{"n_layer": 13, "head_dim": 128, "norm": "layernorm", "norm_eps": 1e-05, "attn_scale": 0.0884, "tie_embeddings": false, "init_std_o": 0.0172, "init_std_down": 0.0, "optimizer": "muon_variant", "lr_mult_down": 0.7, "grad_clip": 1.0, "schedule": "wsd", "final_lr_fraction": 0.0, "steps": 6875}
MLP neurons of a small language model. Each row is named by its layer, matrix (up: input weights) and neuron, and shows model dimensions 144-271. Each number is 500 + 40 x the weight over its row's rms, rounded and kept within 0 to 999. Numbers have three digits each.
A block is one neuron, or neurons of one layer that tend to fire together. After each block is what it responds to, as a language model described it from the Wikipedia text at the highest values.

L3.up1076:519470498495577469437500557452506404468533441478475471525527496466402429464542468526446485422527522529523497531482616498511586509532508486454463490474421593474476481562464491520529457499530508450539469519557484435567545516495524530509517401490486523481448550465511526513481497475473465529603482445515485480591483482414413568517559547550455503444480547473456487496510573525495454473526
Responds to: Mid-word scientific fragments. Word-piece continuations that finish a partly spelled word, mostly in biology and chemistry text (gene, receptors, oxidation); also name pieces (Abd-) and coordinate digits.

L5.up378:483523491535542459476499575524432520472499430546556542514491527507465525530587491460513498523542484451512535489461462435531571468511475480476502550488557564501489513417522543519408510511516440472484497514487479529442499539527514561474395536504494545471442483460467476434580511501523513499551439457436474499546527529464534506519537480570451455540554473407449500418517472516438510464529
L5.up496:523513435437522463559523477452521506484474420476502416463574465586532486528490552470495551510509460485496510466514502536501509424476562446536545471521537458492525528527475562506483537504562528478437468472527534535442524501464500581487431445490530506520554456513494493515464539541505485487497502518580479518495524428465494516493509473536537519410485481516489482411513465559467436495546
L5.up757:521517476556438507516486472487409473514512535509540487485587471535503492541475589538562457478483429494497475563478496499513457429497509472576507522525490510578447483541477498501522490467434490510485506546491565465465462481509503562455528466441489527534489544467484486457577553431516461471527531539369513468490469530476459521474474476533444527564481500475551535436406516501527496488493
L5.up2408:514412482433501475505506469448553486502528535474505522548464484494476549493558552590544397514493521482478495531494450603515539499452411481454579530446488500429546499523579538499524457425546545483391422518553507513538574497523489531490487482436552462503476433519462569532498511483539465466513505475457479509518514416530526524555533522528480504473511548511519525517464526557523454505407
Responds to: Sports team name endings. Final word-piece completing a proper name, mostly pro sports teams (Cincinnati Reds, Nashville Predators, Pittsburgh Steelers), also places, parties and surnames.

L9.up117:447500563493488522482435523466499474390541514519538521551515520536514509511479468470540542462462539547440488442554565485500528521489463555448514491498519517541494541473438486482466418529476556470497484549508446535441448448425525506528489396510535443495480550498506470498535522443496516548502469521453438539461509467523440467514602523536496444504509495441482508442574541433457471528449
L9.up351:440570528501500567402504530469529480492433477448477485515508597570458476539473457552513442498482501486488442425416472531574504505527470525482536453453474468502603572461529480512391547514493492469447443473492544486490471499446564504498502497514473477428503468526495508513557516466482505535525439538548557559583443524566516547512509534509470455461517522514525514501576505519438432490497
L9.up683:473524536526453485517469519519448496505424514532526491454522551549539574524443538533372524451537450449450509535554567477566513495434492478439481544486533484554466536487472524467516544498564505495497509510498497432474489525500558439556461518542487432498537520465484447517546497495540489491396482501537513450483495559529519573573500455457543451513461482535506545579526537467440509441505
L9.up805:483487541492542519457475460439519487463549519493540555493553453549590496516513465520479523466463441484501419470504498471476517492538530542488471475513468398564586521563480548429466479552520479496475495443520475538518535499441533526482409464575541467427510436496545510500453516422490463558481500561497497502415505478479424521524459496558487527517542518552523454515515525466455504526482
L9.up868:492508505479539517470453528473447503449589550466553534525471496490499589520463545504425519500562447515469467528500531512548542494495484567485488485511573459504483524425425475431502509465550499478494424507495521463507449499519495479442526511485473493478522532539577503503473487462467509475494523476592526474540507514516476423560528480507527522544551537479553508466544540513455563418466
L9.up937:502477449523466503458517477496502481475473537447521501583450419446532534487541514548489600460457390521527494507418465515527551506466505519509499467455557498542444502515480413501490497432488496531477515376482447464564516507464515466544549425490536478438504501508494494535472477531551501522548427489496515588476510480532454439542564496461449509527569540508479495446478524487502522497481
L9.up983:557481455493524516515470550555523412474479530590507520521579485537541474480456563554508545524539497551479526472530542496459570516468514475500518474457490523517576470469472483446498467505439471485456525466455438510497479524407557470549455429526468504443465561525471509466509532420468476463500497500498503523515510534556459441603495489469484524536502513565471455485535504380428536572514
L9.up1066:517464442534484442419502479528519548459529545465470493528459504525536498459490495527440504500588454410517545530508518497497533440510526492561462484546523515492442473475445524583534448492469577409447581450474536454479525518549589469487441519590492519459541474451437487480509445549505484456495390474451567537523592527488433482549479546510482512545599495544506500544534516525519511486440
L9.up1360:455564487517473562526414479527491453409509496457591513454536482509452458511490485532406503485498526512487508567504525460550550496533391474455476487468494526566558501451487487450500382488495565579521451518520517543529457486453489519506519421554438549507452525490515510507494503449509531615519468490476520512522465497528570495527534494504504481531464488498561494552541441508514495481426
L9.up1797:488428430508485521477447463518482477487547483532511534526444540522541481428493471505492483549459468470488498543479461505498427564491530473537524485455476498492585523528531551507472502500525572489542490540464518450466449468436540527460503475512467479389524487489509465557492454443515482426460458507472473482488443514532478441574501455514567513549517563492500509486513478510517605510520
L9.up1837:593536527491465584414496477478514548501476521516501504510472525503447551505495510535502560565497491618562456457402453506565502536616495564449503519495562490472539499507471543459471512546492565487579491537566476513536520524472486490509510581474470491533517537518490491445568532513536459501464428468536413487508387496593506517526493534497492536511484473444424546466469449469461534554486
L9.up1936:493503536499496543488489509501503481460485538545562598445493490452526482513522413475505516459498490478513549498519502535511499496480513491529535449550575458585534528527423504483484418527538542492476422524438438475505519524559494501486490441502444421519552490550493520533475514485492441503460449483456486471523497515513507419478448454557490479439549502563489501611480487502483465514579
L9.up1950:476532536466514524510545534463486527430446460526456451468530472487534479500483518515510488455470540418447505547491543507585497555427554462455563485452527466513454553541473518470474474499486492485479524520493486474492549546431538539486533498468506554492507470488488479590515498434457429493516473462521568500475497552491515476531527558518533442416573492496513516445494485500572542491489
L9.up2466:504473563480581476488477521536535555517546454525459571534504451441514464498513475432470549482553502506508482489527572460560566553550473482516503533485548475476556467517516530506409444542499490492519522467496496521484485503473472453513457461536477473449467450521514505483564410547501450521474563384491423509528490477536493462533494502490520541453538478481462476480461545553469520557477
L9.up2527:437499459501520449449513474536455456469557542503437475556567455557507583558479521449480456537518473521505483534540490505523536442561467474533450502506523455540520509519496450429487555445414506508478491392470482449527514562512495493503477588498507514514509471528466477487431517465508468489451432573497476500420516463484506474476498481475484515504558494562460512502467490517494490550513
L9.up2589:598433461472506521453489558441503547525544449500480474465516486534508573535445500560481467499516550509490488551468531452564508461515450460511424480464469529471454525467466456461521509508535539473452515570436480492521444456459514528468480462562459498505488497411538501500522545473479516485476493461510523510510511532533547487533522572476483556490553595450505600457546546510506438524477
Responds to: Foreign name onsets. Initial capitals or early word pieces of Russian, South Asian and Arabic names in tables and lists (K in Kashmir, G in Gavriil), plus in/of before places.

L3.up1030:537519456485554486470538571513490539481530485458542578484597457458520494450488517518491494544462471522531511507562465452527507503507458459526564503613479524535481484528446511491428520497519414497553463542466529530495503480470587555500526504489505540481491563494409477412563411481510464551527524466525476541477472509516434476530507540510457488479561454494537505456469491527439514444421
Responds to: Transitive verb endings. Final piece of a main verb, often a split present-tense inflection right after its subject, as in ref-uses, def-ines, ass-umes, took, owns.

L3.up2370:500489490512530481506468433480508482468528472479536473464496492517465498478509488494488578571455529431489518538491479494521522398533513554493459500566476525458465540487482502531419564489509502499470473482564572426432443575464497517527529510484479519539510439486485469538508500438543457504617478588479491458572410550486554509562514411467532463487615474453504489484558411472533438477489
Responds to: Sports text tokens. Tokens inside sports writing and stats tables, especially team-name endings, sport terms and stat labels, e.g. Bruins, United, football, RBI, assists, games for.

L9.up485:504456506429469474496521493554545453413532559514495491550532455501476565517559442445513563489536487545490494575563490468581432579522489496505505437554450525550490533448484503555519471507443523548502531508471453505481498480528544520504407523447499591535537515513477487603509519510580540489475497469491482496535526510437561528474561515590498542465536533476475454443483485464480467468559
L9.up585:485483537470524484516484554521547508416496490510564475481431450392506498499545447492535536499516442543510517520560492563470421464546551530483573508476491526531445536465532523565480499430430553572482466514477458544466471514516447527537426453456519524451520501533529524517488506540492453513513514564458476570498498488425492571550467518550511432528522533521500475509475459506450502480477
L9.up591:630540540435566491490500509509483522489496483480540434561537559479539600517589518488464411541468487583465548458481526466462537487494481536495537485526511492417529460515485463514455457549533498571497538504621523510443553457488505508525537512452427365500484540537447483527452501520489399532438497468455468481486544525485486476548507540499508503535547413453525414488422496485512513399497
L9.up818:509452534479546515462453450421523514485630451577498462427467475460499450474465536592518462483521481486562481499493481452549511488517517589477494497495520496484479497455517565520467526517505444490467507490513451475533503564432504519451572511510439513520545488539449459438412495530548452466480487422532515501441530463437498585482483494486442481514498499472500467531515446459491475396494
L9.up1020:523438588467471559491469442485547487464508466468534525536548546496455479463554512569448517482507551444526554495483513597514507455474433495496520499480495465459483482534486516493464531399520538531507499452548507485521558496569505527587424522488446457565521476487538475421448485506493594562470432516483525552550536483466493462455495503462494573542476464489482464526420522519502504489588
L9.up1151:445513514502441508450503487448492546460462515468484489494506497538518581528498473511549519536496456537470499412473497539559426504509520478485460538493493518501536438492508587424500489478528579478510583573487418456503558606446583493483501559573526505573485509630494496506478525509493468509506445494477424499483556483536457531541533515493499502593452470510501497536438475509565490451525
L9.up1177:549506532519585547458412437500555444487536511490477482518533541541529490476481451447516567490465506490407463434484477579442515460544521472506573518512510511489566541563521492526478483524467509496469528581525515506487466454456486540503495515545451496520494540493504489541510457485502551473453445568483469410536629507495528460537530551549489477522481542494432472462582490482560442473465
L9.up1332:487504592476449503531432428487497482491575593582480444498510500520436552520507467457477500463521524578491452496484514507545499499517509541485484525483479522506441535488438583481477484531445445540534480539497465494460533451566541565433440546563524590522534534456520541496458515510513490481554568495486485532523477470417504548576497532450507428496479531445505509479451476503429603421516
L9.up1521:466487567551533511494529507490497519472509560481459478548577494527495576510571453465532551470487486516465473476553461476497567457482451511537533463471494493466481466464471588478469531449518530429489453518518526537468512428487493557595427566401496458523457497548584498522477475544540462500474498463421499457633502439463491513489422425487480506498445581533519508498481434526427552513427
L9.up1644:460515567539574544509425555497443503446521525501489463502465506500477549507506511527429491510525516502475464538558467546575522493476535490501541516491452495508508491508519520438498500476505447492503515504482552463475601438500515487544446496450534462517503525472533463469513501490514518451465463547592564510530555598468548515573518553501489512522435566550553459547568498476571495535519
L9.up1834:544486540492443536466412473434450457481500502466479523484470503540570477468520484536477520509456472456459554468511461436545453495511531519567482598490524466448587459510534568553473483494520491499473505490495504457537475362465486554483502546514496533563494494508518485582458535550529478451514498441484476533556557580532538466530436464560598505531442521587562473507520555456503502413452
L9.up1946:481554553520451488427489475475440434553485563529468462504553532530466496476578512515553416506436502429467561525523495557530532501465541488448494515412444558439513457434530516614550396451493478500502517520463484467501639495530455465487504448556514479539493521497495419514490431519482547537470469540480518540503505526553461432524514495536512458473476453463501419510596444544505441499518
L9.up2043:525525532554435502520429517487472524528515496454524482532532599536518459560526410504468543472507472615494487527583493544532533444504481575542494516527529469482544579487481518515464489540510553551496487537452476483463477505481532440482466496425424507487471442512528520531506499555487510534549471579506486439464448478469553485492531418445452514460578498448524493566505491541489519485536
L9.up2365:487494538482565451547472513455553517471485526520515580497562503498528509475442527483479501569512453505496449564485434435549506501530479511505488472499494499486465427471490430432522504593463498448469498507504466504504533507571446501470515541534464452500570515551517444571458567539491459504447499478473540492541528515453498464496517516537473433451442497512488455504462466569507511454485
L9.up2393:559440508519472482437469545465490514521473565513578435497494476527481533482469547518483465460553563521526539429496475500486502514428488540454536521481516483521564512557471500488440449493535471511514526455406504533510519471460532510504496503516443539481505494552510505471504475499542518506438429438509518507540404437440460474515551540402488559543490507513486476469482441489480479512488
L9.up2639:526419582561551526436513446439539487445484559486544472538460543486527521464519472445559520484523525475539494501564453458484570472539556502583470405473509498528527500531454500524457552488514467467510539502463468506415499485476454488510515533428502553539504564461541525514510485451528538488546505530515457423513451426445476518522479524427525513439462458496445510542488579487449471460513
Responds to: Before sports team names. Function words in sports articles right before a team or club name is expected, e.g. "for the" Yankees, "over the" Bruins, the "|" after a date in game-log tables.

L3.up2417:509458508527503463556499492565416517400485553452469487516473429455436483529525529484467533439441479514546446524471526614482569458471552535490520555513494517489516473492469510511522503518454521523499548518493523511443509592506567450506423492445459518437554458509464464496515585420532493449541544438508512486519506467521447488502468481474444463582533599565406538475492502436449503502502
Responds to: Arabic-name word fragments. Mid-word pieces of names and words, mostly Arabic or Middle Eastern ones like Arab, Qatar, Yemen, Al, Nader, and Islam, plus other split names and words (Jafarguliyev, blues, jewelry).

L5.up758:585469491469563577462503466620475493573497512527528531460547564455517430519478473556601530507514547464552462471544564563533559507486496466468479563479491464470487500547529472519433508488541544491568497570469506526456522516446470553500455465491432496471531492476500463457475511463543538446499496510429444471539539449456470520443500525511462487461528574513535516570493499442509524484489
L5.up765:465488511482559488480557520540431496475486462563497543448538589495459443511497463504590518495486613489483524489529487508510586439446555530527542506532422483494439509499497482488494534460539500500507535534515519502478428497546442504483478487572491471370454458442531503471480477487528504472450489495554520478521522462459475511418524540566541470507564481539460596466475427512513509459478
L5.up1498:564540513436490496453454461476506514521522455523607587513539598528462493536548475470550457477486499516508532398511531511536457461520518597534458492433531499449516490474436442551486539524493435490557476475519498560572524522489510460450442547492444461452466509485426473429505492532526523519602421458481435441521478544410456521457476495488515554514545553415471523566542505513551543444539
L5.up2319:525496521469505535474482434574492514477535511590527474421471498557471542452585579474506511462466460450513475427519456522451489435566500465565471498496474509475558447522525445540510510591469473492512429498528532533499446597553502603488497563502532514508561491520456504534529503526547469465520555493529476429533464518484465471481473539428476544530485476458464462533466506569476480459478
Responds to: Verb-completing word pieces. Final word pieces that complete verbs or participles, mostly -ing, -ed, -ified suffixes, as in lowering, postponed, dried, simplified; also whole verbs like gained, sent.

L5.up386:507418511500574509504375500490518463477526417502492490490530520536441487490549397510539550460536501530515445468474544504492574543540514501410548531519528591500423458489422473502472542431503487511457428523537458502509471541492457485504480422553458444472457403435478484536502501618491511484481496463480488493552433477434489504483566527495478548473472528440537543520425520468465530511509
L5.up601:500520456491481547590419570535473477541536536463499500509561371489511503499503463446502416450518471459534588525583574475505551434524507547476566499470540503491485446456476509549431437516453473562495554465445553433540497487537494518484413497532442511514482543486546491493557542447463459485560546475525468520475426507488456470474514487501439508574556553495592486459448499465463518516520
L5.up1341:430439520505509568508466507463510474495523495475465547530467458509458503506471496485474513432483501510458513496462560442522591455552528492496483561526594556521506492443502502448488417477474540504447525537506505465528483517461492529568537515486453513549480491447566484486519553554485446512548490462501482478565437460463443471450595503445488493499500497567463508513563472448437457505482
L5.up1672:545536491475466471534476492457549521540487528479503467519550439493461551498487453496492490480486500451522497498429493432421543545568502488509551456462489565507479460502436453519464455486526480517489504441591417575542515468546449495500519519457498426490530488454507532496526495475534408451513567508458547494495509498440535443484523485490510549515535438505480475460499477481513433487514
Responds to: Scientific Latin name pieces. Word-final pieces inside long technical or Latin names, mostly genus names and biochemical terms, such as Staphylococc-us, cil-ium, polymer-ase, Histam-ine; also scattered foreign name pieces and function words.

L5.up481:471499505508511498491467566496392551541463512417488434437517460435521572511509470503511570476482496486485505505444528567579544555442495532497417447548510541545509483480543455514482465540551568464488513507524464448471548490506513534506521484401577493522558480477487429507475480458467437459465459497532439525520506536487516455537538441397473413543571516506502499533489504525550561487518
L5.up673:541492484459513477484447499427474498562444589508485489502464466493535475554525468444472519468516480512521537479465485567487503485455509520541527446484474537541457492499578449456493499491539488522471563471453450491405529549478575467390490574448479509464515470546529551533541474492499500513469515506510495514468547542517491513520440426553537504447483570526538562502404513534506555522487
L5.up1198:448475486527464489502501446477476565455459519461535537483523467442557577499559537484513508473521416451536429521449500480466491526458558435485514487490525500550426475502428421470469502527578563407429486549480546476536505524480516496467504424499454475468502504545486430494482582508520521515392471501473455484460517475544477523479469467519519484553488488488574563471503460559538530398483
L5.up2395:512498577510458520487494508475477535498492487425529449535482508444568524552532529463472539452499512528536525499389555518462561494477516481495520479599502532498521584515489477446503456512516495469487495477496507530483540417464554516455417467439566513435558478527541506512530544469537480478431515470512536547512577537550468506522526503468475518561592526491505480564526478488466502500546
Responds to: Place-name continuation points. Commas, "of", colons and similar tokens right after a place or institution name, where a larger region or name part follows, e.g. "Springfield,", "state of", "University of", "in South".

L9.up126:547521482439472539494546499564558510547459553546566530505494519490449538451503497483508512547562572500485467493467516553490483464500546601473486526475439438547514490500497486518534479512530514508499467487568472452473483495446490500470443508522510515511561549555461477514532487512574467561544514529483434411507516498498511525467536461478473493527419564458500500492519488498542478498522
L9.up138:484503529525545516532565491419459554582429498505535467534430555541496496508506449518584510528496514418489537463444482511511563453482507476476376439571538518507568465465390472442536488560470470439454517502513507513524486476488544494582529459478496548521439548535465475433509462554447489450523430528538525519482464501509456480501496538497453483517495478469504451496512530519393538499486
L9.up199:604526515490558579468510507535546484538563560489611549459510513542514395466485511537559466574467529552543502520477563452441551503457450491549492445510608447474472503545587490486512475503462520496577485502465485481488521467538478460551546561414473505511460452458549469512443450439497459488495491550418477500505541460468540490487530497473527507499460516502495507563562501506542499501497
L9.up387:531581550522456529582473565436526570526506463531524488564528467501498514457493547549478477403578526509495494503473476511573467582479583524497473463536498474454519524528427442500471543495621503455532537563545483411478547509500492535393486485519524481482598540479499487481508455540505468465433488471427549562541452430489496445515515490496491478547522527490542568547485560524467560482460
L9.up466:409543500542549513408546448511595442453489503445519485465526514521496494468459456504531507413421503548557504444486507576550528488528465527475481499477579465497459495525405496400534497527561473443527513489513476549500467527465481473488538465573452502510465456440503505514454505511454491474508470469485509415516438527533490490486514477469485519494436561453533526544562559479475547469529
L9.up531:491465518481506472570495495482472569444583531521397407556530514458446489496510464537562563524431536499535484502487489535493489487503476483511462537558457445539528534480485508491520545540527602486459505530489387534545457449539459480568533492551463540520445566473493528466505508520467412522496527477540507487543490532442524416526512480496500466554563514485479457480488457516503504476493
L9.up592:438545560556507480490464501434482486490524457476503459508491528500532451533446478495474535497591534483483550412502524552484451500451492460528511469550527531501452512522479512521467513498451493466535495520490458542479476453505475502493549507478452464477454472495472484469515494520506477540470476470521492500527496527442525449488512481483511537496510511439465523475440527472552458453493
L9.up649:533466506503473501462496485475543531506445565455546526520450539484561525523497536540552504486608510504512464527461457521530469552409532515459519515527484468444530430518462445469540554468408520486492529461555469491459446507533583514528601522440511505485491469476410491484469450478455532509476485534498560512464558476439499476458418541563503471515540511498518514541584496533528556502564
L9.up1525:555461511474503509469477441512543524507509485465476516493472467493441545428477477565585421545579508519540462552445471501508446514478479477473453472492484487573459433483529477492508428514496509505458596546457498501477561521482505549502613509468518458559494499479548439504483514469520508492467520473410491478534441513552498562481522579454504525520512526468555493514530479497558469451550
L9.up1650:592564483467582498495510485593499436582501494483470519475460451432491517461509497562475483548501545491527430508504483547488498577501460478545492501440484499507488513498535488530469546525463482415573450476452538450546406453507507539506517508508554571518413511481468526455487527460435493472509442451512508511449481490420442538463514534503552441510492561441500442535509453516536466431467
L9.up1686:530481535464536518551494511494488425551431558506562550537460446519578507472580551517545510582519481537512539456490497462516479517526490493477527536491462467508446438492516492471497472530528485499550536502549466464482498547494508461485547498515485513516488530459488489581499516421482473478535588480504480521494486502420497500446536493503414524506481563452495461436489533471553494463507
L9.up2059:488487436455471520462541527483483503474435472564492484447515459510465481531444546496507502478409437578502473475543419525569526496492484508553553526479475490538480510445542476465462500489514506500563493497530480482483544555467479498462489458504452508540468500455496437525513457527449473480569468510529501458593457490526536568497516504539479456500409469484533551493454587491545502391454
L9.up2152:551540534446448545493468531507502463424499434543446479526527575497540407504478488498529533492552477492523480538507458452567487490563489409574508532502441462620473519515526393513487527522474456473472532507509449589464491469460518449476469544548525538539555496551562535560558536518518507507495474497387481417433498459544476490530494488533504537493539511555464489461529455511523475470436
L9.up2193:521512455474510562541499520547523484461532548566503497537474544548567434523552546536480519496514468504520512511535486431490437552479483499475538543535447485490473484475416541568460510554422502462479480473467461465562477508442485384536504509496430438474506532474523482487531454487503493550472569465593477512442509441554514478438489562479482505564459555494476542559533501465521452531584
L9.up2434:440549508511502525517545484532482453525538550498480487470538467490588546520527476549491564497544526474509577446420564480509536475444481421448511545493466492528544401504448543497508483509545514464476552461482478497536455517518512487562509519464493550448443487579458482540511450491536460519515479486404495516469458475515498486602515592553465532530537487458548477483495550502465510513478
L9.up2540:487484474467493474484427484515469502464453541483436580471570429487503539542472433545504466462569502535534480526444521552531532513498501489488498501539535561465534513545476494455511509531429497491493566527507473503512448495464477513462478425458518621470467484499416462498473468408467492487537431575541506565458522487507527465469473474449564520487496495475435517534571482474537439480489
Responds to: Gain, take, lose verbs. Verbs of acquiring, holding or losing something (gaining, took, lose, holds, give) and the next object word, e.g. gained the attention, lost toes; also words inside song titles.

L9.up407:555513550488464464522461486526563490472456480547519509539470484551568539513463411505575475465437469431524554497510599487518530571554475504450541496483493498538575521508456412538454519489463540441503542513456482498472564443552574497504483469554537523516519506463507467503496566511458507433465468464519531552531517508540424499533501510536410510515589482566461536577486483507464457551497
L9.up660:453506536465477443518516580475531511567492508507444479550443523455509491551553530569516465457563546495474551481429467465511504491548467500481498436472556493517428426586517503503516478609504555507511585467466433499540435441444517556388509495565540497475457500499476554541565438534512521561480521466449618463524492471452546516509474487452514506500506426484502439549574530509476483527506
L9.up919:453482491452510567494458478489521510490544475493568506544487474475498486515494563474516483516525457461582508484531552464493445418491495422420443460501489534505467548608520555535552524532463496430551536493516485489476503507526498463464468492497481540442488560485488535528521453553464491482498527489534479563457527481582550453526547521507469583469529459453492456461551517472499502561526
L9.up972:510503501496565515453460466552564534484474472525541455568551552533525494545623417509456552455527515503448517500512511496568495518485539509518513447400498481504527460485519502456594536471472546438468519562504514601521456559469469481529465519385400508520497470457522528495450578555504459435596514482497492514458512486425493517433444515473491439477418482457451520417507588440461503422527
L9.up1069:517510487511513438488506476467567488507466479448513424477501583516451517522531447526493508456550544389521433452507551457532524533564528513486477463530534440538472372528523535508563513457540408502466541484539528509502490529417528501576542496552490468506511439514570547528517426552462445498525421528536582537583547537495528551506516520577449503463415490496548442475455510491494457541430
L9.up1109:555521551489485501473475533505593561446555483491543452540478540499494514499488445534534540496515544500509491479463485464441482480525551523515494439435505453535536480488538497528542527455467467535521548448500545453531521444422530440538545445514460475469482526446515486426522437455520524501482509511549557532536467532462544464423416495544468499499478486418488562497460508517474451408440
L9.up1123:578556518504507417560470536447439555446487534435489453514537454463500542562536501531488505526466541514557455513473509518504488511470519568543493518479532501514461543473504540561553467529463512484567535433519583491496538471485449483478533439469515432491484452480463478527539517521497444467532460521549520562468525441471482523498512448477502469530414531566476530451538511553507544407480
L9.up1141:544564532475467536555483517497494439531464442463496441514536494459487571508537490508509467496504500482488533509530581479424566451453509522530488498475557464503518482545461571520462470498468502525505513449464510512501459492489466523506489432580505565557476425535470588468543508465491484448581487473496574509568477416490470554502490437572503517546545405519534579533511533555520449477526
L9.up1153:570567487521439484519510598450476481503532523542477505467503460552479459585553477532584493459542514477476522466470499530484467502561392560467574473454514476500553504555511522487519480498506422522467509479503530471530507443510524580471555492509501525520551501453497547530540460533550463484523479538537529470557552517436499567465554562453504520502493558509518501495437511446483524587528
L9.up1503:494521450479445517490527486514545531449566511473455553479511506497510479439578509473526447456523556532508501482443490477522526466489415507498498452491528481480462496529535485607447517529434527541479588545471517524527466476440483498532533549503479509506613440580485553613507544498512493535609504616512555431464483479432488485499479561485559483523504466510564490516477458506428528462557
L9.up1657:460502492432516507433522530437504497525481480568516444539512512472487474526534491442473499430481461430544504490465595483507580508568525501534437404468506480594507454469474535506522479549458463444471484477499455481479528514458451507487482508559469551523464475492479489511429456576478543467539427479518537524578556532453527487484441528511521511444541468445579567529489518445534656525556
L9.up1703:465541491473528508480506523507508460515510477469486460534608535485507480481530556449475488484525531475416461477421531522484539496494478500523434521496488527517481530554454524488497490443483593426460491498562538463503434515483593546470533486492546481506456528582473469512489478464459509487495495478528519458538464524540495496502457485501514400491479457503527613460466523570470453559463
L9.up1785:544523485542504466535452515505430477512482490501481487503477546551433508533544488507482533457521487515529464533384540468508495507583444402521488482570530492470499501484519489467444463514537505462485595455479463555505526434409528494497537466503425431512526530432516551495527462488477520471470453465512565439520540446551512452525471456490483505408552539455483501489498474489490464473505
L9.up1883:540490493579507510509484510424535492496461587529525367537462449505472441576524438519486528483508463497441498411476548447503482539513506529448555529506529522454501474467571506448503535496495597506509510505494551514512474568471589518505553495532568568471483471436532517392492524499536459406545482527499576591575462489515584422467536517535553510513487491396524504488420512506445495480493
L9.up1891:511502498470515507481525474526474534479480521468495481481479487490525566498498593489567512512531532490525543517480531456475531493527478475573504524577508495522444472437543524527461506531465483443464543465533549504516503496500475511500553482530459487572515587534446510522520477479510515504515511489531516538552549479513485505571560459427509439547399498500507500472520494465542478488493
L9.up2593:506518505513543484451606509530587461595449492554488428423458438497488640530476478579459471477522499503520492509492442496504500527427520501484469522402498510512536497553403531487562434449511520522463558456483526536528544425509487565475459552532552483456520498546471550385566518479415522526498514466514486506417533558502538476482455494517492471463482467537465438489488481600504435478541
Responds to: Technical-text next-term predictor. Function words and opening word pieces just before a technical term, unit or name in scientific or biomedical prose, e.g. "for" (enzyme), "G" (protein), "M" (Hz).